Part of a small language model's weights: tied embeddings.
MLP neurons of a small language model. Each row is named by its layer, matrix (up: input weights) and neuron, and shows model dimensions 192-319. Each number is 128 + 24 x the weight over its row's rms, rounded and kept within 0 to 255. Numbers have three digits each.
After each neuron's rows, "fires on" lists the tokens most often at its 100 highest values on Wikipedia text that the model never trained on.

L2.up1448:165108135133105136100127139138085133099146131178107143203141149146107103156118096135158132118150143142157090127118155125115096199124153149132117144148145074126111149150141126106098100160132105100192095106148122149135125132113159118129152119145127114147170137120118089119134149129075119136129113142116108105173086090112134098129141162108191099130117137130083111147140144125187120121107
fires on: "l", "cl", "ip", "ep", "op", "us"

L2.up1488:141155176129121136133140130165115115097135152139148143126113138136118122149108153168083128125109124132112130118119086135097145156122156114163136116128127118114120095163087100137115105110167091133142134144160093125139124140096105087144112119136080136129112120108142104137165138147103139133100113123127118089137147122102118140157124106121135114105106114127155113120127144122116125121124
fires on: " record", " pos", "ip", "ind", "ility", "res"

L2.up1334:118131116162142140083131118122127137107126111153187084130143117116133116147128156132125139123091097115094106095130145102124153105109134157134099082116140113109097152136139075126127084136082108120103099153147116121138097124114106128140085110128118172127135150133151116148106146143110131102094127136142129143111167141122115131130143145151106127124130090116111137154124121135121071140115
fires on: " new", " Res", "ick", "ire", "ital"

L2.up230:077142149107138168162127132124163119131065123092105176146137130135097132111150140145198083114098130107154115088148112097183160124113153144132155099124108138154117139111104133087112101131149143120111102140154131107142126133122126128141134184112069105153086119148157112098112167151118129106136106129139126134147158124144110120136135160152117146112143111157190135117144135098146163118108
fires on: " would", " final", "eral", "ated", " present", " port"

L2.up358:099106165126147096142140097184118091116127162116118130127132173098136104112131157126172122131104119104103131158162129078141135124116122119139088126101129143116151124066129125177139130138137113138119104147091153140139108124165104160111096122073140119114119146132130166123123150111142094112112134145096130143117156141093138102157158111120111134121182114142154134130104144146129130102154
fires on: "==", " result", " particip", " claim", " find"

L2.up580:114129141125145107155088130120129089073092118120074093145105135158130154128169175093112121129124130180118128122129099145102160189161128158149093133123144108142137166219083110143136102137105125117144128143101095162107111144118107157142160101178117113127078148121129137146126104103116098143142142131138129134157162124153088126114120135172128133130160136096127129142124170112133107114122
fires on: "ust", "ode", "ody", " It"

L2.up547:164134095144106112133129136101130140132085121104150064153124108120172099139134168106127154142163151136145082161138097087135137163154130117166133134137126123131097107129125120109129122158131111139083118114147148117109116163063101110113145124121106114113140157101124121150134160130141168133149115149107160175113162072130071108133115169106111122105130112150124143121130120107110112112157
fires on: "un", " Win", "at"

L2.up959:128120145137128125136114152124087093159124119107156111150106088118168151154151117128151128119111083140165122185095105158136117164105148091091090117129114141145105139108117144141119147097154148071116132126138117122134160092159170094152087110145124119129131135094108095123131130111120147156108117160153133146123146144130153079135133173093079138157099130145108128174117112105100085116120
fires on: " to", " To", " of", " joined", " on", " down"

L2.up333:152152098123128107142146120106122135086135136135116140097110142097131118120148122133125136135190106084099155120094142164135095123112110106224093089120154125123069108122129153158103089126128124120099105098103155122098116145142160147140116147150101118112128133153096132135166135130121096123116133155125112136133147119120094104159133119091108114158128128151121118164119105085153146132142
fires on: " year", " se", "ition", "ne", "ute", " previous"

L2.up337:140089123139107104146168115126091109120116147112169170162181178129174136116089130144156107104130135139163103144147136086148119116111131069104124095075102154122128134138097139148106131129134148088170130098104103115146114144141113110163134076121089131106156124120123170095164108127151117099130129120110132194131110117088147114151127154144107138138128118130093112143145119150160126098146
fires on: " le", " No", " dr", "f"

L2.up998:152123121165145132124077110081111112144102108125150095107141143115126115141133121130159132126126118094113175158111134113108141115110126118111174183138157161136141113135127122164112121076174118109126115136144145105116145080151110142116136116125135104093103101113127127135113155153123111130110115130128127132143142117119149146123101091124142148139152127157106166139173148101113143116122
fires on: "ap", "ess", "ro", "em", "ater", "own"

L2.up204:118111117148105140112095144112139088122113167115139107162140106157134070146125109121103175109141152135107142157154109119123109150154135110124105130146136118166141135079125120141139078133131118103124108124176088129146117122178152095143149147117076120113132132119181120136151169158140126112102126086111154117150126122123180090160161138127152124142150135115141104143111089126109140115133
fires on: "is", "a", "x", "ica", "as", "rea"

L2.up1104:131132185133106125139146152135088175101114093097131149129157139129109127112082111117162113104136138144143115160142145151133124156118158098128113125101133116140108120136118141128147093089146134109153138101137138160152169142102092086119096134108094103118163113143145130107097132097167126068129097098128150169137105109086142131189112103110130114094100129116149108097113107148134136114129
fires on: " ==", "ure", "ino", "ical", "ict", " ==="

L2.up1075:165133084114146149120101129125158149136092134129144109098170146132130165125151117132165127141151147137131156135133135112175162121117093109118136136142118125131123132176147098151156108136112088151190125095103099118138116097141125156113133146102119111153142144150101114117149120089101076168126114121136148141192121148147094110142120086070119125171169162125081122134111084144136122165139
fires on: "te", "=", "iv", "ven"

L2.up216:142143124186160153127109120135125141144117115125154146136131117120145128140130104142104103122145157112138158156139130094101116143144139110151109120155167143129124132118132146114140123093160111126164100113121137146107135194125161132130145132129076087081137103163128151140128143123120093110152141118153091086100140081113114118120118131137136120125106095095158109081173142107126124135120
fires on: "ess", "inn", " eff", " later", " again", " Acc"

L2.up474:110160139188146120174094110111144125127093136079138137104109125160112122122091150135139105111100095141156140092179090106139138130125183144102149157149116129128144164122115147173091088113158118122086096139090117134140163161107102148148155107155151105115086101132135099126148146138118158113137111155117127136127142103144080119194110154100138178112108139118165100141112106086115127145103
fires on: "port", "are", "ional", "ependent", "ph", " record"

L2.up925:104116127121139156125131153133146110074062104097143131143144099142152135139089151109128151142107066098148162144120123078108110173122126135115128121111128105159152091145114156134122077112124111152085108110112102129124146158140144138140125100138112095091158122173132106104108155115106159142144115107135156126109172163128132189142151155100084131144113110142127121131145160110174112131144
fires on: "ut", " more", " she", " while", " real", "ire"

L2.up1167:101120152135094117135086146113163109108109105146103143150099147139132130093120120111113115171157173159122125107157109167158105136094116119092112066126109151138133151108138109144106142155146118174138142150125093077134114148149122107133125133131106132158140093156137127155161149118116137110116115108109115130142133152155088142119092146169100124152158129167151128145163104134084130114130
fires on: "ag", "On", " play", "ign", "age", " On"

L2.up1427:189108101122139139145126091116129139121114135148112132153095109111153116123139140147104111179166120125151131138086090103149143126132113106169117149171141134147107126104109193130140145152093201124109116126081141142123171113145116162114160128135147117129140123165119138186087142119101106165159116162129124139136143068112112117079137107132127140139125142116117152139168156126134130129139
fires on: "and", "ife", "er", "ered", " first"

L2.up548:156154146087177138100145129107107120147132116123123072067154130102096136125174112146149113141168143104133131145122148113113110113130125183120138151135156162128115128138133142141099166101210119121139132157146116152080098182118153139143137146108142118136138125164135104152140119139107123156100115096107124117097137106116123091104100168073130140133108140136160150180159117117131098125096
fires on: " E", " sing", " Par", " Tor", "im", " direct"

L2.up357:170082116110139136150124156099129097144144086145105112117157160118086144125120073110139138067132139133148131133155173134124116120164128139172126094164087123131113114049168124121156147131136093112116141114093133096136124091146107110179129121114077138110121137136073152178127149130125110148099146148120149136108112137122143109170167171091139148122092103077123171130160111117088091118127
fires on: "ist", " Ch", "th", " re", "t"

L2.up290:135129175108093091121122117120128102126131131148114078146148140139075133129101137098129161115119118160116139161124102143073153147088070103112088116116120094065134161123104143162098134117076156158136110127140133100095177094137117112143123099114181123124130112119126149173144104141087099130132136131133119090117087121118124132117139141147118124098105143113107103120132147148116153102146
fires on: " other", " professional", " known", "ble", "ous", " century"

L2.up1143:124117138112107136122120115143100142175092070121127124174141116153180105086114156156170150123123128145085139133147108115158147131140157145108092150119125126160106090127131127102125108104146136147120147103121122113170128153142165099121109142128126102124122112138132121084125145143109080122148099153124121136140105125124066108154156107103158162106141136109139104081141087093147121110118
fires on: " pr", " Pr", " School", " dem", "ort", "ess"

L2.up122:181135105102131155126148169131136156117139096131166102137149109048126089128128135106140163126144111162114086151131141116169162153100123136108100116120129132125120091139114101125158062128123100137153076116138071110145120151120133127122094114130119157160134158124144163104090157147142137101114090131127129095161092128135135091145130153067137135142137113127089112101161081114124145139116
fires on: " se", " am", "stitute", "at", "st", " met"